config.yaml
num_hidden_layers: 14
bias: "none"
extras: ["capped logits"]
init_std_qkv: 0.0331
lr_mult_qkv: 0.7
lr_head: 0.00459
batch_tokens: 16384
doc_mask: true
max_steps: 12281
MLP neurons of a small language model. Each row is named by its layer, matrix (down: output weights) and neuron, and shows model dimensions 0-127. Each number is 128 + 32 x the weight over its row's rms, rounded and kept within 0 to 255. Numbers have three digits each. A neuron's up and down rows have the sign that makes its largest values positive.
Before each neuron's rows, "raises" lists the tokens whose logits its output raises most directly, leaving later layers aside.

raises: " their", " them", " its", " his", " a"
L9.down320:086098125168195065143069089107121085184078121143213154164103138121103086119113077142152164145141109104113098095113174068088091105149140136099111132132153121143116145113093094108109119184138143145138132182099156085128181129075167099153149204103145159213125129102155093137172144135128108054153107135118167105074147104089159139105171146143090221128151130112166158154147106166161131143126

raises: ".", " respectively", " .", "ature", " until"
L11.down38:113135147133164078116173147116109140136145126090147116127172135156105142165161115149158084171134115188175106117089181172133122096078057161076090101071150112053136136112137080170127146143181169154133148161157076187121101138141119142111113173142123102104098109140046123127141191174137107191134157148100050152178114092157143168151111161082159179154108164129190112095136180137151108099144

raises: "ures", "ure", "ured", "uring", "oir"
L5.down355:091086146132135129127098185110167132093097121189101145166110135140092116094119103173162119161097176116170122096139201119070189108129094113116184066128126136173077171115085137129051033143138098118149172146131143128162098137127167121134163089134151126153125181194184112140146126113153116176122161110182092134163132153081185084092135126162131166150085121114123124183114123194120155137179

raises: "urn", "uck", "tar", "tal", "ti"
L11.down288:151124175102137106107146096170153177095096108121153073164149156086115092111150131113090155123125092140143108089176116138131109189139133151191072150105171179112125091119114097060153126163151148127189178108128172104068098139096079136155089120104182107112101155114142174095107139151107069182088104108181082146148161093133106156136147133123043139144154126153130086085124125121101136101141

raises: " since", " until", " and", ",", "."
L9.down41:088132074137122166124107158097180130126126119087142150122160176078068115167157073167138144125122123090152099132134129121152129156116124123110130149143129141193105059099105088099100107176118108073074099134061114135096113129142123148113107154113086133101176125145079048135156165080100093110102154141107150206185132108103148138136083102135138119186069110134147163104083190136151068067143

raises: "a", "an", "ain", "ay", "ap"
L4.down293:089093126165090176160119147104110188148113076108149168145154162069172107066150132085148132103095131121132113163144109104119083126092124151124164116115108130175089146145103180126137136107166133092129165119073141136107157176152150065093140102081141128174106107124118106120166128210165081090124064125115091132141109177186104129076129181071138048174113162175090178114138108121148062146126

raises: "ici", "ense", "ected", " purposes", "ese"
L2.down405:170180115101149124157102119143120152137127160132119190129128144124104151161087154134074136145150079101171106127127107175144152113129101151166168109157135124159072152125151119065137085132117106153130114140085114208077168068124096092152115171143189178158153166129117158151089100131075094153161153078200134071086101111201189146136120122145118165153139117131112079105129105130104118147119

raises: "ings", "ctor", "ette", "il", "itar"
L2.down23:119128118161177138125129103147117112090133126122138132204160146136126121096079173199133113106114174116111142182132154102156131130108124209213139089164127131117091196133072168094131112121131103091139116162180085093121125064108144160113139137154133079075148106130151136109074124118132152147151117179126150100157188172197078091145125134126085137106089090196169148172119172134096157129103

raises: "le", "ient", "ute", "nce", "ler"
L4.down623:134110119117130061137133061116102146127085170052137115073143135147079104055164156098135153118204120100128119123148174136091102171113090119151148173052084101116151134055112156134125125122104093105133159108175082078133117068091112121110181117151184134133131103174076090090156182131148107112199086087134114142142143111169129126170140145098161129146120128128115170040162121182095146154118

raises: "ings", "ils", "il", "ones", "arma"
L5.down423:053102105144133099115112174178133111135106067167188102113132147090124150132139154138180127147113151127180179161106155069116135119140147173120100171112177095094092156131117138102103076119121112148104122111127139091106135160163108218114140120127132150162135146096176114137071068107031149136114136191103166136075187088116143104094081149127108138092172083155141183107076142140088109171183

raises: " the", " an", " a", " their", " my"
L2.down618:151141178093142146096115126167096141127118156143155140112124151127150199151137079132113128101136091151113203153129130118119161135125080092176102146153124084190172131087069167141103132119092168129169142111105086068101127106071128126125129121096172133211091158128154122159118087108175083121161124141142169059109146211104111112139129141090106209096168109075146111102138116103118139129108

raises: " the", " them", " their", " its", " what"
L6.down643:151073159137098081117172098093106134190082132187118128152146098144168113085125123140097132098149156107133157125106163147111189129145140100171166106162143107158071160110101121119149131163137157134144138153128116110119126105098150111135136117140120148114115134116169125088127138161094112141168173095114099098112130166109121110108148130121083183156108084040176158210166093146144091143177

raises: "rist", "ry", "ure", "uring", "rit"
L6.down457:170183087158152109106117126160153083078091151143116191186108135169134152000151139137064135152092150177141132063145144143120142126106116098149092147158189120125177104116107167102128129162157113079086097101101141200133179133081126146156143092155162062142117142145116142133137130195157155113148141174216134135080168119162149105092034160136123081211153136147158115146109133122127196191134

raises: " the", " a", " an", " its", " this"
L2.down88:136160151152127134132098138160121125159108117176163112127114116140158161148166096091069109087109111152101132152119151136086088151138125179184115147104129135180132075112134136110117125104116156119133179101138119029094109141167118115151086130125130099141098132120163162152116139093107118094192104124157163062127136160156123127136118135095073200179112148081132239115093114107152125081110

raises: "alt", "ance", "ally", "ions", "ly"
L2.down649:107129177185122128103187164184152137083118151109150122144133132100096165127108094178170125125108150169156079126192164201112127139127206103147119157192164183083149092079153142117102090086177182107120109157090157143119152119150124181150096087108176128147080129138122151135129150133162117190083152097153159094140134087121099088096186155160122163113089157128128126150137134128119062074110

raises: "ne", "nes", "net", "nal", "que"
L11.down498:086110137113138174089085175178156102115074145097104124107196144163096123110081133131106108145131157189111157140155143104116139137132128184154108112164089166110110089122095096132112127148159127136169048095115129135076117150139135144135164173050126135174176083149101149121121183118124139103194200159162155144159154111104130116128115090087115083175120134149104153155178149168119140158159

raises: "ed", " them", " their", "ing", "ens"
L6.down221:175134148164061123124049136081117142154116119169122182125121182098117122119134098125178131189173198081102128103144181169124118117173156134195164115132136095126116164116179121182152101114152089105202117146113118085094128147131117107133167134160126216166107065148180095149162106106121137112107153099138106106117125133182047138101117173092132132084122156119171130126107080115150076142141